MLP neurons of a small language model. Each row is named by its layer, matrix (gate and up: input weights; down: output weights) and neuron, and shows model dimensions 32-127. Each number is 500 + 50 x the weight over its row's rms, rounded and kept within 0 to 999. Numbers have three digits each. A neuron's up and down rows have the sign that makes its largest values positive.
After each neuron's rows, "fires on" lists the tokens most often at its 100 highest values on Wikipedia text that the model never trained on.

L2.gate32:544528502431468452430576401434531481435418462472509586487512502411502509387510579490484481436563445514514496490474611503548521460424397431504455555440455521512467560472485499465508554564460481493546493552482514550590535491450518459474524470494488525448472482464515465533435554531557509428
L2.up32:480505547476525444482477418518437520480536514466421508522566541495568496489532487605432459456533542486513484504386481472599525509465513546473496512415499432455554622417565507558472511472490567502549514580549505559463485495369507443567557431643495530468560580513520501555513539562511604533
L2.down32:446572528547577503536497415605553472407444500474498449492599505536494478399518493484551494513514560497425493541501474490553503475454510531486513500360456448559566459517486550516562543507573411577457515490549509544460476449385537479489413537600502443460510554464541504498516453431465525474
fires on: "la", "lu", ".", "iv", "gra", "ri"

L5.gate475:502390429535460477487427560567423574483501549464467507486449459496563568471495512505460573585576470413610479495445514521480485472547444471507453509630479492485382527542541480406551586468434442544484433479460484579439591461482489551510434454473533545458489569486516505553526472534497421533
L5.up475:510542553522391542554472445411471536571482454464467511440454592460529527512516488522533587531467508448550537462533527493560393527433511502498445512505449556483517496448451481506512504596525451508493544464561482552494526378533451452643535648452503493549471398475566535461544486488559498563
L5.down475:523431548483513441491511484549514460465504511541469516508519508504514544541440455558475421484502491542530387432472465497486546498535552555532524442494530545470379382460454521541519460542533566495567624504468503427458462372469555397597499459562530620462446378409429501540500544499552485503
fires on: "ed", "ent", "ted"

L5.gate206:510495456518415424490489504513545544524505457517590474509531518632566375440537490482487471550479533531467535477519535455474523513499465604559513549551520595463529475508589429607459489517521600445527500523534502522548550518524507526507436528454456582463480410479529480508500479441436542558
L5.up206:484560556392584540471510440511565487592431439520450490477539522544551534494356625492356475496511446582601483416549510483458449515548543552421441517494475446515480557514492456522533575599501461503535494536457449587592520479480457515505458471534513501488437415442481483515427564463480468525
L5.down206:614474419552520524518488569457455473454487430499544599489439462465565485568488407471520517546506481413558489538526466485534440484467494517394571485472503478402502422489521517569396409454496553484510484474448541418502502478520496476560442424437561470463442466461478464520512378505518480490
fires on: "\n", "ar", "en", "i", "n", "ur"

L2.gate109:428483387590536486485527573477500453498522590490468592591555497564471529498525456450406527555516399473506593550578468531532479517507521542516584552498449515619499464458473494548533497548499539551531405492571419500450457640545479518451545427524524436581522436571551560588453506538435484522
L2.up109:437601565459456493502483469459503551527547515552515452505568531503584540453467573546503496585560544558499529412382479438542586579463523511485452492580523449570457467458525444597515529489511517551508501511503441547543479493613497447513613533506538482517518457486496457531566442477545472517
L2.down109:580575566456452460498571516567622499484482451470530484516505440481444462501471521457515582434578506602445484497472491505533475391488523397459507493521557553554565519531434497515470603529526519437420407587531445485591449543465473586531457476498483377531583544562526445446528500451545553454
fires on: "a", "wa", "ca", "f", "ar", "co"

L2.gate212:477534529515474405447512625494497405518497491502441449482438426543483527554487462512471500482477523513619542544486415604498532544438470537580509513578576438502540461476481488459437511452561571546511547522546580390457493483643499514499607399397500487461508400536495516513526429507537498567
L2.up212:442405519471438530530550568569435465466495563556529513464570495459386478506480485560550507511501460459428478475512471497481482518496530511507493478498479476560549472571502510486483477449532542598505499552443478503518427489494518414546482534519408535486391485527481520462504543416408489533
L2.down212:511555587543580527511579413452412467515487423509424547572533448497543563492556541555370465486473550506522587452555485563534498555475468458551559507572532409581456533578551543525505507529532517467487448501525444438605460495406482382493495497514556518534608524485503447517533519480507471529
fires on: "ward", " species", ":", "li", "s", "as"

L3.gate356:526533552538471442524520524444493526542585484420414515554402456564457526446393473479462479556488475579546497560582496521475524456460429542543513418498508605500466565636488556433518459585552458553535424475550493429432496509536471453470527519497550527525502552507486474470541467462476513489
L3.up356:549445554567449462397531478528450552526443420546416565475540517501382485501582501521510503432467540481563590524602491557447610505485461463545500472541421486483452569473429558481568500429634518507484452539555571432537535544579485517539475508511579402460440539572438418440541502479483434569
L3.down356:534397499416499536537442465531469425500394491443560413514558540493540486515423435471501502436491527500525572490445509507470469504530579483533448499405435373463487553537543557612502529498530450491538550487412532502491493587488631484589464600528600530493409475517477499443572519450560568417
fires on: "r", "n", "val", "ven"

L3.gate382:528516500521453587481422485541531546544471460531503472538479507479506474418472530421544504434474522524560524494492507494475508449580496482500444566537503449571488536577432408367415440453510466496531486524424483565630483498475529614530520494421510554439646519513470462553463475558453520484
L3.up382:494564547484475462444467473549443428491513494600537436516527542547463559555558503510475488478564533455499565425578533552513461516476611425448521552567422527448535425453450558445547468541518479521513578427484510510489514553459509575528586439434509460529446534549538413406567479493447387571
L3.down382:540538412480521462509570486522483482460486584593477447457580599494467487516479505520435499550555498532410475511510467503523512582541554384347577455529444479518542452570412501518467499408401510474576502519460596561513542537591529505488550499470497485507573580497579503438518489471437456493
fires on: "an", "town", "vision", " city", "ition"

L3.gate387:414527582465498459515555494509503453501507617498512594587495525534526489540504592572432517486517441451476639566441447561410483481556464439440536518496488543477509502508561512481445532507491556525508482531463423523574466481504491463478382451479444473530459583453408431485570487627473491430
L3.up387:445590542363511543579510546583455536466460581500486508553466520556453521406509595405482552479531546584575421545501523571435574538564566497514525492500486562512481422429554459429548545453540635405444563526470520526509503435441454465479540547434511566587463566443476529473525482504420458480
L3.down387:613530534528508555460520524517520451517589475602514388487474448485457424504513394453542494455478494551484493513578511441430458518466520562463514539460462373464423542460474582509474411419397485558539538440517526475466442485483504514523572549589491483488468400530562514508474468488560506538
fires on: "ub", "o", "om", "O", "at", "ab"

L9.gate182:449456448464562439485629467535501521490436608521467586498459470469492519520501673565477470468556430520406504564491392511446553467519496407407635533491489592575448532561503493470499440498467489491588461511547482540472519565449533546487500475486499525491540511439577477436549523477528523503
L9.up182:555584524532548541476506529509528549475507476588492469477527546501531436406514560512467415493430488517477418557491525496413547586534480480422492529461448407509495526431498555511575527483499479492545527521449389436498492550512492473466500479575448547462490482502460471490530502479567458538
L9.down182:533376435472503535472519488523509452430574496396463532525399512519421433492496506477484458491494618475417546454439495517445492597527567442539530519521465427501421475542418572509481503468552522569509451483555525501575533531573476555499500510488497470568577460439508438405512467509456503528
fires on: " sub", " co", "at", "y", "ub", " Trans"

L2.gate356:524486561507497433436492637556516550489480571493470537471443433510583542480499475540523539531524584649540586524472580557480529452525485482513516485559488468393359506492556514526545451467573546532504469454483574529496442422500549482407561479537474365551593524560402555544453569534463512432
L2.up356:494502498468461502416543482463425464531452411482466539495524573499564482504529409509425476474467540537521531449497398550443532464452576477429456523568498521437536470512473514527506414506515479508543437565420520539512517434464504549427535411456492530505491530516548498534563377568610575435
L2.down356:553471445547543566428455423442498488487488586536539507456562484489379450411471513565621562554508385486425464546538428546410543499539531515531566535493552550588586554520557527532462454581470518423532510470588537465504426543546592490464449479480519528514496501516473512533471459500421546534
fires on: "w", "p", "u", "t", "s", "up"

L5.gate398:402564487507510614461422508424445478482467516500535550517554358493499540504539499586450481552507525528530465512495472402494593485514459483518497501508587516415503544466468487459476578476461466501565453461550569541561432545496549632476525476481505534492500532549514433489476420562406465467
L5.up398:460480479447495485421479581453511367490456475512415508496548541401424571481507434585534591460472542488453439415463477487525571456446554443552497429443415540530522508427552425447456453446487492440462433569579612565464421524424483611483480492502430416503579553530615483515564519407543446487
L5.down398:432494493497609471441499528580483459526472463514428469501634465479584471485485478520564517497564580488536542465540457602478512537463537446482445515397517589465533433389508472480484507484542397557406535400526498511493489523433445479568457574558581428502438546497463573474553500411499565424
fires on: "ra", "ri", "an", "iv", "O"

L6.gate232:425498447456487534377407475503577499495459437533523520465506528472408525546501561514490526468437481520535517537487467482443520568423463513510540516498481513529487543497532445474540439507480386413546470416501460538474501500491394492503524463490493523510508446516485475378549452611413501600
L6.up232:520483470506509580454378388463614547498430437499557417572466479455568560528472476581563556500513509453455494542471487525487566456484495433429574607509481517416583524538444505440496401437456516515481523574479527529515563493419469480547404567472422510478574440550598564439451498498478438428
L6.down232:468569482456491526447453575518534492433486500513439529545501407475499566501454465495484420546418536549553468588358571493485451550524468484404562528412565502474557569492552469454488443460494538548419506486537466466563460513566456441520451513462507528444473461435501578528476470469528463550
fires on: " ", "ti"

L9.gate298:516490489526430629542538501513447533462460496508423544496545485492448521456563502454477467502504560485469475601523515541413530490525566499574530516540471412421516611462517463446550570532568498509520461535465464546507526537495428455569502487562453537438482434340523527489494555486436485496
L9.up298:462502491436463471494490536528507585503479489445561448446515441375483523407546505440409537535557478420535442445471448578621474443528486440474497551492559572622422510463541446491514476537551490486564529534463518493392544481515453436400545414516483528508475506456508548536528441449443390505
L9.down298:457549497408512526464419498530439508453516415471543485495599463481405573466638457551417496395569513509474534483477437425527448554540441542480544438545490422491585447510505405476538516565500544443490420535448551573474459485479559491503510463519492462580526423512454498409520400545528543470
fires on: " g", " G", "tri", "g", "ness"

L3.gate370:462522436469480479464497483498560481520546491397525443500526435488450629373552481442403564487489514480527518563456445571561567518596490479526514553533553577520444514459486487466407592441518444365524575498513498631556515426445478584546478505452465515504459405592516417446554440447420533464
L3.up370:620535568487499438544548515564410524477579509524492488591480531464447508514559446473488507493462528429437435522548467418517475425442499478514385574505362463515538547523456487465534494448407434551428423596495473587571536591528560546466525459465449460462494456490473427498537474481484418502
L3.down370:475516556598497597502591501532414512387349446478553491484490566488484466511556406573573511477479487500500475487508481458575391427474467415534498497430459453529527547511493567569512430487423431525440407533423439504472449586511510525476548476501498486511519514434434403508449531509449442465
fires on: "or", "ver", "ion", "va", "lo", "ev"

L6.gate1:477531475535545541470476568458602563532496454518583480620561481536520559499467567539430519526549550527506596471497407461548551462504453523408512532508474555438634454527499492476488476507549391500489449474495574448425551524483532512384617485466426490464514554468509545481567516626475465506
L6.up1:487592533476590484501502543500575508484474564482493516470567491499500551484489520496502554568554603565505554450452486497547530577379500503451409480471375463507428541526483458598449508569528547500539495592550528472467580493527456624431537526533519488549416516458500550418506489605518425494
L6.down1:463583525513594524468577621590563490466487508551568485509475404470534414415521576496560404511561535478617506519511585508450463494568456524529436436551411498577486474515425444514483464527477464450453480491486507559590516545539447426398418513531597531488461591406542489490482544492447490571
fires on: "al", "tic", "ic", "ual", "ric"

L5.gate231:500584474484504444530455467479511552464532539502484551520526483504542577553597488492551521412487429507376530504488498429433418466463517518533540501423623535547520569531487486459417447539486574499474573534530517531410568458464496482536508444472507501491533463563558434488552573470516422479
L5.up231:565509514477555492584461512509596576453513465524567510470528527587502508451448559439522567502475465578562474432520588482473471447459510487381553538445534398480517509436527509524439517551442467583486441465540580513459501526522491502548402436491442500590472469433460467520616521450515482406
L5.down231:570561572560439531589501486510577503439601519589495523437418468523625494479505524381559463483486471443548518466546469483459386505431397433442567490437468472495527480493514510559552522455439506545426541487574436480488513499489520527500478473565457409484473554539535542555608517513474503482
fires on: "co", "o", " and", " Co", "red", "lic"

L6.gate64:609414553516462466517546517453473505475449572540485506540515530519568523530472487529416514591546513425494413555522501617412517411491489453471446507473528618516494537513565534490523479547580472582508464504550452529524539439495500506482487402517520474464574565545440553458522576417533491546
L6.up64:465414470434544562531526528541494479458517561540430473511544467513567500521410408473497426457555459498529501558510493542469507454468519461451448475457574545423466519463429430456512462535510490521554425551528452428619501587547527537506479507505528429480527601560461530527551459394466428511
L6.down64:530465437478469512436553414543508457520453568526463441584505495461485521471592442514554438489466415468378421531446439433524556479435503549442464491499526500484503561465435534534455391488395539567444451465531489490503515531578460457475539483524505479467436488491541509498488458477452579476
fires on: " United", "ed", "t", "s", "act", "ol"

L5.gate489:542523495448462499439496533466517439480413459479423443449513546502458536528524397568529543487461408500495514581420327509431489525538513488547456594575431465505525547528415524557477428517562547508526557453438565511383530440466487456494502547560416467451432501525495373430437610535493513531
L5.up489:486503490519559593512539515499455459446512461599511465533502553607508529445425533485532534553366517431475457619488526467560478482466456525432384408485487518535563460515441453503442497561473561417512484574492386576511609528524454445438478426490441486502530479512530482515511536472463328540
L5.down489:441510415485523476509527511483582450530416406499470490450542541474543513523544394547510542439510380510481479552486529475441497514534494483553554527508477407496527615563450535528511426445478526557543503485510585542422437446460486459493514507477457486429477552412531555485432506541539567629
fires on: " his", "ver", "ran"

L9.gate297:470560441545516511518484525506525513459539560504473511474503508519572502516531517518463588582494516553583491532460512534447496532582537617505512520479534544544473511472451503513502463529498483495518477559493554501516448424437441560476679599506464542592426529448409372526527519478517482494
L9.up297:477486541534426509524459534576466461496543574615600538592542468545498483513480548536484479518554529414544422498482535531504475542574508484525489550508448495543409520491519540411486507495526534432587524509491425502456555433510497566465607459454542551531541520482383387567478497515537560511
L9.down297:580481561507522498531434507524510442477592471549536445520503576557536448480488553530482488546517505425643500538493553493457555475554460373540462497590484513514528495408562533563515549508428417510505437515528471406536581526471455570475488461512536512540423506435433483531532436551504586475
fires on: " in"

L6.gate453:476526477465541544453618577422472565559513617500504492455514550535489477509499380513475572486532506499530611500520512530469521567414436467502558539546528380495425518583420381548453495517454471543431463513485462511542442549435467441362546505480503553470556501641505455436554516525519495565
L6.up453:440441481509509537444497505490465541559477430456455568410526518473462523415456470566435484524465469566387563508535454552541527476497514480600636510564541427529533453503505455515477522534379480552466491487434428558459555490575573525504469540474552517435503505562598534534486497531473496540
L6.down453:516449410475463561390602469465531527498542516592467485446460495442487460547499508482509462548530598502497601508414492513456494539451489469617512517474448502517465552540454431510555435449392493549425445479503466420452525545560598500539510500461470524513493604550465485474451512467565548529
fires on: "ro", "re", "gre", "te", "ne", "e"

L9.gate383:496444454578551504367526481490543435482542501621442461537507419489590549533555505441511557458483559493610530628504464451473371491550452538434478487473594474558487415513592456465412530492541422450511402507418549442505520589535533449497452529509523504515507514490470501478444491545469449532
L9.up383:373494510551458561392523457486521428474539443575553425478524525420487446501445552536483490553490542507496465551408454466495466466516463454456539492524516486560508505473470558462506592465489478446447402645462514522490525469455457423503526451577527434458538557509533502490504415417533514499
L9.down383:472475465486458519419526565534477493478546452441559520461417479469515429469459467499494455494437455511603504485415490478480419475471521253506480499538478500463485491523608415512430451468611514565598470518565500554446507526498501502532422503512411494483474487526439531490486488557458512525
fires on: " "

L2.gate58:431506470522488483499444456426519463509543500477509502520474474511454471578463556506537483460576439652452547432565499547592416483545464454525410620528457430510505529430389524536472454528505559571536506578436391420497508504489506491512489515459549538483487438517526467457536511505586591465
L2.up58:479584613413342525469472482494464470557507454504565490487464610431516523532445585492483429515507471529533534455511446633561466469514502421419363517574557508603545565446510456445462562566478506492483478576428464439518542463480516519437475532566564463613506509478557513495545528502516558514
L2.down58:441506573492415553468458519543435488513481473491561522561462530493490463448491501525511511454510524608776480442443491551510494518515470362485433482502536450543559531468531439468472528468485549501410564553558406496520448485513471487492491550509478539498467471480493472499583537497540483547
fires on: " |", "\n", ".", "-", "|", ":"

L9.gate285:491502437514624491485533483450552486545559531492488530586527461558598433468477614641477494515545556531520508508441444537562492550491585595504447547564521579451418513562519486511513571394404535493447468430415463513539562457482475528517629472531493511522447517422526519500440491514500544448
L9.up285:465572424577424543457486515675498499552551518515492513470561527575525570530470517553505565525494442508442505544406530531530426379442376466499455493501486565522529616476420409581521470457527471519495448548579453470480489572464490450488529445518535468537401432451456524508554549444500460553
L9.down285:503517463563472435515442585445512490549488460539455438489499439489492569453522501488541585386490552487579440457483469514445368557398394495506540525584572570543409434547509409528510498433530525502535516453522553567462433561419503556560518446510454445525494450574486512548490524319538452496
fires on: " st", "ra", "or", "g", "U", "."

L5.gate130:527521437520515484538472511455522515507606510548515481479560479479436555489558545564544550542484529529417504544419504570515507560517496450564511510428546535518406459555542493471489569470589511514491578462561499535494576476579532620533478559431476515508532588487503505561440524573471557494
L5.up130:461500420446460554456520407490540492532473497513543554516546536415534443481508444494519445404455567520582519456487468528489482512572573445506585404483523584477555426426517507485561530518570454457464415445464577429522511535533437515517435572489489490388454511455505535526589511514472573538
L5.down130:503464536447570462580420515487445451498492523499483566459477604508469582522435663547500585466525445612539535472472516449503478341544453525467473509494506503509590486459400532449484604554487495519462503497537535489467499618500476509461416519501430520474532475480592518472561463509424533542
fires on: "y", "mon", "o", "w", "ck", "e"

L6.gate424:524501522451461548444465508425563484552419505573457468485527456535508571425508495535539596445524592479377456534494461525462499479530421388458564513489535434503496494474511524460578466583430410491497566453587499515470462496522490554522542513540583542525443613445474532539507602529492547514
L6.up424:489514518500465499501542508577549504491567558429500557590454477451560470415458521492445543468500394535450435588466477571464444502478476540497428569415433492443580481408533512517568547506495432526459515524471430569464468430495459485438419498519428515468561502417546489511511416460453514467
L6.down424:560521484529606442517484570555470475531467529555460521431505503569549512494533483489516473498532602509401405423418461647415529487455470493456537457481446533489362476573473480529485513547465452450487490400563485467572528479567529453551480454507486520515575446507498493486507549468511526423
fires on: " co", " sub", "ub", " re", "im"

L9.gate148:592527476601492453526448432498397482536482409493520408421539458413539451501602530482532488460590492458518393602506564587434494516467465528488504560455489525465470536504544454441489497520549469440497604538499541373537588494458482528492417336544520525516481624469516502518560498453456504450
L9.up148:554520579570530546483504458558520502516503429550489588489486505545589472538444513550423568558492455476412458416458526489503466531530483535439460555483468532448422507482549517478572531509573433537486561595520464427489554572524516529509629455438418468414534526572509476521550539491415439455
L9.down148:519531460515534440540492558456507409496589461498468422563565501497445449471451623532511477428447516479525503471471447500436492600524546471540461383551477507563392580445397496517460494474528611459498488514535512518511488453538477395482569507553492463550524448407408490581450481461549584527
fires on: " W", " h", " w", "y", "w", "W"

L3.gate207:494518501489446419452486457403451556473403457466413435492482475423492481430598491468514461589557436535471518381447526484483459545454604467505569465508564431584479544511516496404600485541426504425607534480488474548490499486535431384522530564509556528548457550500460428473538490464480493516
L3.up207:552526482442517525566511522452443510582507463459452520504410520437492501494465396484518551514424408383549491467494486527577525547494495560489448429568504510365489521497537523472540534555496545486518545554509457457522530424426550593480570512534475566461485415474478611542475424520442459509
L3.down207:456454545512531590594427543604510523489533486570587591504506553515485519518387576568561373463548555484624407468462469480507551459561470510493541509511485614438400452492396498502483484502414430454456497451491485414415559449517490520613530448485426466482476496439452506421498481507538567517
fires on: "ed", ","

L6.gate134:514584465527523503496516524449501456490507572465514534475531452495438399604516595479515490604531508499541464471470473487460463538477437556485508492508538552468452490496532493518498590461498558491464514485429554500450499534532551410499498565431426434499467493546573510570402467555453537480
L6.up134:495475529414479503438586482499507552476396499505474450501567475508562577586531510496525478359558486431475449575514543579589430564526492454437518443548493447500467501570495513559443504399399526562441547553464495447541409449553500548586456523499508451428460529450454567526467454491523453541
L6.down134:535447537500473519552536417460500531546465443479535485485527507447600581552546520460506474474468453429852514506572514491480506481536467335489431492510453478472504575450464449461511492451435462414527531558462479482552510523492496531531554520433443492552498502562497486476510444490512517587
fires on: " |", ":", ";", " of"

L3.gate271:483531509451516510420440453464570512484535411497611518553495411469481401483593551516466456456453552489543422454467524521530579534486396493463526491499478531485524423525513503511514478483480500556535437491458424612524447539498456450542435559434386603554569549489479554372578517424492541437
L3.up271:481507505542476425530482602495553493492539529525483438504475502438517593504477511402458459529517402486579416561427468531449522470429472539475469527487492569423596540486578588470639462505414556484498654550454445493488562470500521489549460577544551534534426443439520514493456498534408467529
L3.down271:443476461529474551535446491507536478479474449504343480431481466561477493566440516487478503489451459449656472508461445503415459475519434539435505444426564546550529533406517467470408508430533530372538532486508612449475531510488447545551506496480518443503423468429532513439517508482406547517
fires on: " "

L9.gate78:422625506513505496570459525545517524473546477433503488489525523509477431453407533510495541496403517547384534495613510444503533570582462503533480475584508459443577483469481375437486459521584456491537560483563487545557485591558379501520542540433487477485488435491508505418505527571493483462
L9.up78:544561545502447489548456502370527492457504547567542501513527447584458493442441444500427506516492567523518509470582555519526419431421494555499487518540497480506455425596599519574528497422461466480529472535465446442557558511507523521434559439533465500479504449555568477545473421527515558365
L9.down78:535535449589558688537466449519455503535479548534498503489462556513441519472556428538477489483560508482459491444519455560511439522511493410464531527513441448514541514490492455463484500467492499477536526545510475444547559543425540538483501469564582475473484505510428376452517470465535465533
fires on: " con", " Con", "fin", "con"

L9.gate316:414447534524585512518511525507508512519450424447533515501530483501404495438422675600512553424435583547462471575410496511488546517538517569485438613482515553542452533557584461504513554491515551445529467441561492490513456531559562461518549508453487548569438480486523607478405561504431508583
L9.up316:481529456510482448463492530517455499505542479585471448471597505478604472454472449466485510468437493503443506442451487588453478519503484486539493457569484571567451550444518492481565543501528526523526463551513502449530591523604454412420537499456489494463454540491487465538463552580520518455
L9.down316:536508461541514461474454598410550468550401607456561511464534544519527523504507469442525539508411469506482501481499444510476408474465503443438510574492402398541611503492452515560493456431552482578464420475549514535506451532500425440438430507482533572488515538518495425454486475457452417425
fires on: " for", " st", "or", "s", "ri"

L5.gate284:503563496432476512524462518500559520521496571483494423459521465496542568569505477541498485580512491502455507476446564546511524574459519614512507453596567584552434543493529531433402513480505549510468530536524494486477521473527433488523599498455457540528474483469478485501420479397518508434
L5.up284:498455518479452494431476490506552522453463565505456486455501376587528460396552499460550457465519499458537505489463565463504505462468525460517524549596519508572524436629513402478511459573439526455618473438495530411482496405478591440468464576536532521564515569561461503587439442649536536541
L5.down284:434596563440535537553440428548588474525564446639566522523433440573500546561495598506511465550406464536516519493502585506446461426502533468540510423560471549600526504520497450443507554468469468545560501530582502534569493498414550499517593490436549562482472445443467432499514488526456489415
fires on: " in", ",", " for", " from"

L6.gate131:516468444464531541514445626457531519556541518484466521421559543388447533492510511533369479531468507556583544483548481468517583606514521459527464483544568436483453512381562503474562440458427487451529432576495500548422519493478551454496542455548515482499420525462533479483610531493509517500
L6.up131:433503368471517512546512513543444483504573548530547580473572467481483446506466502466565533417496497554495533515486438498496525505460514459502485473402525428449361468532429522461463433496505446423446469647557568494412504553475472566468612463543446544430525498409580512519546467490406512467
L6.down131:513589534427438428526536583444525619533564496500366525472627458482460571468513506481434494605518551551388418497563485456531446516484482439495558466557447514510551502535496427529563531538468514523549518475448504501492514514435584471470495480472545514481470465485457545529523544414577438349
fires on: " G", "iv", " g", "tt", "gg"

L3.gate411:428521514433525479367569479563499496476511462536475476543551521559500513548437430496508487459515500499528623471544578488492506547445534559483466390464499503541434520535591537517515481503465489443482459566336495525439426454493565446346420478594507458500592432502413506560585493552435433519
L3.up411:539566504450497482507435500496507525459455479534389567518509381523446500547509533449470529478508446507539477588466458579375517556456645474522525423553497470624422468407499438517371384561539495493471578523475504479469468487440475508491577439476478567468464503537448536433474433429450514597
L3.down411:558529439595478566464509452466589500505558513465457458516478500448475482485467489552581432469460483527436437528411538495521494392600409458430468568386546506477577540541584523614508470636501446561450419549533438478476523423549496479536538576419551483522533468429590489494479586546532492521
fires on: "y", "s", "or", "t", "il", "on"

L2.gate506:424458459454446475409492549470533370498544515467540516516513532538522538468511485460492483543535451477449589472538487498532566423496354431496447468438482489555566546606580494481554476480494537468437495559510573556530496462564445532497444466445446545493501557509549458472500461600479566456
L2.up506:527518538440453514426507507517396452462567459542519509518604506582472569470513494507511511558606519529490449485501481420515447476449394510528468508565527473471529493529504532576502413453434399638621546549535492473561517512536450509425505452432564349554451541490462468497449526499497527545
L2.down506:594513582455504434522476541552533552527489448376563532433485426472461492480513518461440501539461393523462540530508406588535570556473568488438473538438465468536529547537400377496580469488533538412428546433417493553552452392556532524456455589538454528525499529516477400501584483459511534550
fires on: "ur", "an", "x", "a", "gan", "ar"

L3.gate320:498455573405458484560505513490538459487566520452503476546460515510507538541490479519614487527421540377487460570521420533396581590510588561500451490483418414589534466582611476522460583467509432483474535499376567511406460584482510408536474545500431475450434584538576513551393481566503542558
L3.up320:573400525569558536509516475534548471524491523563418534481400572593429519456500496548581517486514546471574455539478476520428498475403469535500617503516459414611444480456549510508484505470427593533534464559463539473486424524469469444473545510552473506472421547451460536486463537533480505455
L3.down320:505434490502541522469495510448616458457479509611566519418555487441518483423403488534578514533503580451549496599518524494490440562515541454521510565505434430599474575462546450490528548436484574541501575482520409526599485486515549502508507542481468554566467520485530520535586500531539490574
fires on: "th", " his", "il", "vi", "s", "round"

L6.gate6:488477493544473543576604544578509460468526462517447510502445449530538500427477561443479466489556543562550463530532464461455524462452437498549514490603572492495578520516525383547454411511515522553520579587470555500527494464529440458509516516536596469541490560500537479488564521579556391474
L6.up6:471511438493487418462578414537453476445528459437482545542400538492504533515464499420452527657582479485513483447537540572500516451505508498485490463471481453469428506562530542427452503576534556411504624520591503534505530578447473472542545559492443488543522473542591503411434506512436446534
L6.down6:566458439467494400503533487498516547437564514421467608491486571525418566488508539509458489518427498545618563532476483541496535538508489459548387532480552551469468571520438461511592515470526456499530526493534558546534421433486537516523549440549507551454543564385477543503475515462532491466
fires on: " to", "w", "S", "W", " the", " into"

L2.gate445:577571548538556453466499428434464568424491511522484597597518417479501459580458587595465483521507517493455524467508459528424544551494490507631575454483489403484448509518461511452450528456456446404464549536465461549468497457498551498590508497527516427571486511505468514504426493509483498442
L2.up445:499493448424461441498545489511507416453531514391518553540563463486545558493394504470562477434487560400496603504504516515528482467503520489592515513491406578578455519473473458473563541413574507559434512507511530492446505433513489613487523507445454571541557539497545430609511520559541485529
L2.down445:478461452563617552522477494402521472471547459511527493454510517444520473523509492500513494414392543501605491592463551530544558475546501453541487543592571539490545547517488574522553554464565513509525555552552464581465435586470430548498542479483455537536506444550541453426569459527585551473
fires on: "i", "y", "ir", "o", "ig", "ie"

L9.gate138:492522513423463609506511522417428609516587534523543592428525518507595573438505508472397592471500508501592463505511482568485571454527471546528517496481496489463539588523488437542548498599479578526503557592469466506552467582509426518499505497463586530432500531449478409549485497448451542558
L9.up138:437443528436503524399539505512546420515505468428446498441531556509471430433432424566456490450563520552582593490539519551447457504546442495450498547544563522521547434462497476466517386499400456530467524513440520562458497561518556560426529567472555574519505497482553447614492584388485565434
L9.down138:467507464493559497477537504502487524486517450479411556486566465529571600498530482578539489558481466536489536511471470512451510482479517580436442448516499493563529526455478367468570487474519487616443455517561413468478497484483512466466531558560423582527534454455534455451508422562465470558
fires on: "re", " se", "i", "e", "ir", "ne"

L6.gate167:472556492445462484478605469459490498551435552416455575501465449538488431602544590502466399539360439504548533506521586518427558459452441571544533519476623510427540552495497574454493512565530515462435480517497421490416486482477466446552557533431557579577496498489537522573473398508436503514
L6.up167:502383514450444499537440601484480486474540588377444471475514393574548506589519514469494528627523541536493458552490494557547555478482541525442485545413528502505558445520480439425476514444526478486558496529464438482521482549477491481513546489595525538500586531472517444601503530485460519513
L6.down167:471580418521558486465571439430561479536505567588453511467481465535516485466466488471448424443441460555564397487501499512511478451488531543528491583539477467519504586499452510481515499493521576499558666486523407594500546434412520535414486515520443459503454491467381544557514414446522494486
fires on: "w", " is", " was", " as"